MLP neurons of a small language model. Each row is named by its layer, matrix (down: output weights) and neuron, and shows model dimensions 0-159. Each number is 500 + 50 x the weight over its row's rms, rounded and kept within 0 to 999. Numbers have three digits each.
After each neuron's rows, "fires before" lists the tokens most often just after its 100 highest values on Wikipedia text that the model never trained on.

L10.down142:565503592458454520458534524515410544531498514626485480524451545504481565509499562551461465552567486516558529494506459591484505488459482519431579462489539426387484460545405440452496498501485471526472528484527509480444465524503553465526490505562500518386494486470487456629496385523550491469528517519462529421473502610446483508589495625542500513394382515440408544482521429454559532485559481550505648478458517433515471457448481506587483490488486544550473541448459613440479550501486439
fires before: "\n", " 0", " .", " 1", "  ", " 2"

L10.down68:523499566279502504477521509452427580553533530612571467535509501516472575471461574494428466450502541449544578476478534530452527538518427493509525480414554448461415479530447464482491412456493493484472497443528493443504508496452500467596463473572486471411516492503496520531474463593468468499566468482464510509559488636398572487487479574488572528437432534444485573465511472441582508514570434563529584525468515505469441492468541602480418552531490530484537540457450590437536541444505489
fires before: "\n", "  ", " 1", "\n\n", " 0", " 2"

L5.down509:420530519535433410604400473544441462457591379592561481525557495480452423446542522601467396520455510523496527501480481474469435452486564565538512510547456528477498426473424563415534497516479542541483536507493456565549516530374492484592449479492540526420502443473642436622539510556533473514477473538515555525505511469617446476531478487518587429518506410476486550547487472494513551496511510514572628479426538539517456523507509465443454444482434538490477485515488541538430507470469530
fires before: " |", ",", "."

L5.down55:424568609477450450495446482501479510540569484580467478550498508546456482498493516475477389486486534522465467515555503471479440466438543534550514511512516469487485471516521493513539521458469600526449558548532379437512417515480524480561540498558538524380562462531588358536534423499621486506572493499431479445527469482544405575524509601500500426559593544467517573519482466434505554472503484550582527512438667502552527550423433457505498467500440477562465463472481543556424478520420541
fires before: " |", ".", " (", ";", "°"

L6.down2:509454509458461498522411472446557493492434471596506553595555538501544550549493545415546458480552547430537495429501503427632483446528573562496470561602389552617407525541489478554573441484539483526425379535451433460541462471514549518517534448522532517483577504546498489413500502466525462420490424545488491474523436507498498591546490434394541518460564499559512540486563385519501366409540463502478499530580550523472551512502461538423470503464506568539454487516462492513477487489489526
fires before: "\n", " |", ",", ")", "\n\n", "."

L9.down497:472538492574528489453577559447499429532469543520528514431490565472509469476490533525477524544523468447433550488513481471492563516464516534542379444603416585437559540562570519560536483569501522476473445448414494436552490491501550486494493453461509483482561561495518483575384465537403442450525486478536567525366492454364547422583567535540441511461447508406523435549544477508640526580502534521497473480538390540475546504443440549483553540433453522484495501520527507605463443458483467
fires before: "\n\n", " The", " It", " In", " He"

L5.down281:550510516370469473550582470519512578548508542569559501513522431492478464555469487588506427493520499507521494578431529536445498539545482446531496432474473419360500515487430527537599503464488507495506456495493424544476562447463488490513469427582500526405467482520499508555445521579523535549474496566464519458509520550475487481559478608555564450473444467416522461455414434401535628531449503567551572543438618467547441437435516534560441546522447495593513533437507590427485532504527460
fires before: "\n", "  ", " Port", "\n\n"

L9.down476:555528489409539527494529416504511547497546445615502466590435502521521510441443505556530545497419482537627451521559451456486519484571469653572565445419483484487507527552481476515488445572453476548440546456523498543431533473458457489470508497520425490482472492535455470533543558506524465495477471503413536547540545523505393572496573535421478464463414449484594469490421567441494587414430466506482526503521539500551393397423497589488451594581505470499426518492564538521528583482493483
fires before: "=", "\n", "\n\n"

L10.down332:495414464319476439474501538512539529571490549557499540463567504493462485524461475441513471445449540471446545524563484458448516454448423513480527488564434504457543528507516457569558566521433490481453431509531502478630605489667485500540524485548456538544475548459573544476487459520479487517491583532463535522425588483494473461546523440518423510484529490440479579568536459500586486583403574455559465482634456491617483525515425506547545482494436479466494448498495504500556396457485495
fires before: "\n\n", "\"", "\n", " The", "″"

L9.down535:459525469533494455518514489458525575555464436483508446611510547492485477551510507532530490561568496561526531586519516561472465502415523500551524467466491427439377482505426503497475432517511442492481482462482444524512556525467512531546522447517517478425357413419527459542465418604487461564502432579455498460558482538469471544452560586589523533397469535423405561430499443429588529462570521560492584526471571429522536422537476432518507560591502497465525545491525584407528476486498407
fires before: "\n", "  ", "%"

L9.down207:511474552451555507476541471480483566611382446623520536525485535507507598542456421571449470436511582492570526563518499564454544464491391482538535489457510486477529513557482475524464466591500427491442486452521465530506563513482481420486454394537479576543525488495515422516526480576451414528539492412411451519506416541416474555449519503398499464432411481446516550499498492443573521542507523541452550514506489423569471475461498528502444628571461569551482452539500587438539516504608464
fires before: "\n", "\n\n", "="

L10.down413:480492444494587503461482480430517475447414528521484542603455492441424500482497516506534469482447571496443532557500443516460584607537515534616496415435518547395503534501581484525495486646566473398511426420496493597550510481488474546551453538436561547472544450536403465514462461471456395523479519502485471508492509450480587468531552520576499469551491460436514572523478524473543592504516585457475592498434495519571528437446396552508517600583445495490496510484577484440452446480543508
fires before: "\n", " .", " 1", " 0", "\n\n"

L10.down136:572455525365523581450500490495428523476507426549353497507510502492402556503437459481575541452482488489479501497580468463541434535493478659555522493489545553427545404542598410543535496576561403453490442373534468486532573558470512455497476445497485516487488505556420510501495446522540503587484527540509556505566478506564548533515562480447491515477453421568511525520452461540450541465433518464532461487544541456549541520486507584590554484436459541515470538417500505490519421445546408
fires before: "=", "\n", "\n\n", ".", ","

L6.down229:638575468412461453420448460499430491444440484539500493464525429447583510464470593452537444511493545391552536490455445542535551532506467438571476530487484537505450508598541509493491468503475467471553495533575503560415471477522448492485554431538550568516538510432495445533498558511513502403573506503495490480509348551490537486499500489546523542526533533568472426500566520501558350543579540588423551540441466489398512455510523499486542519486465571464575459524382573444547469479579503
fires before: "\n\n", ")", " He", "'"

L10.down422:536540437475489597493451470418615442465494516572431440546526426452452479546487539467536473448454530457545525474460521484538449544501449504561525496480483482465507478529540456548582423482549521376488444418467484574534528532414504531519551511464594561492481455540444498441453466590551394551437470561460489497512451547484548504503489454474572555577483547528507425437469437452610585505529541444452539504500559522404487511576420653542466577545512532478547468459507536393492521439554510
fires before: "\n", "  ", "\n\n", " ("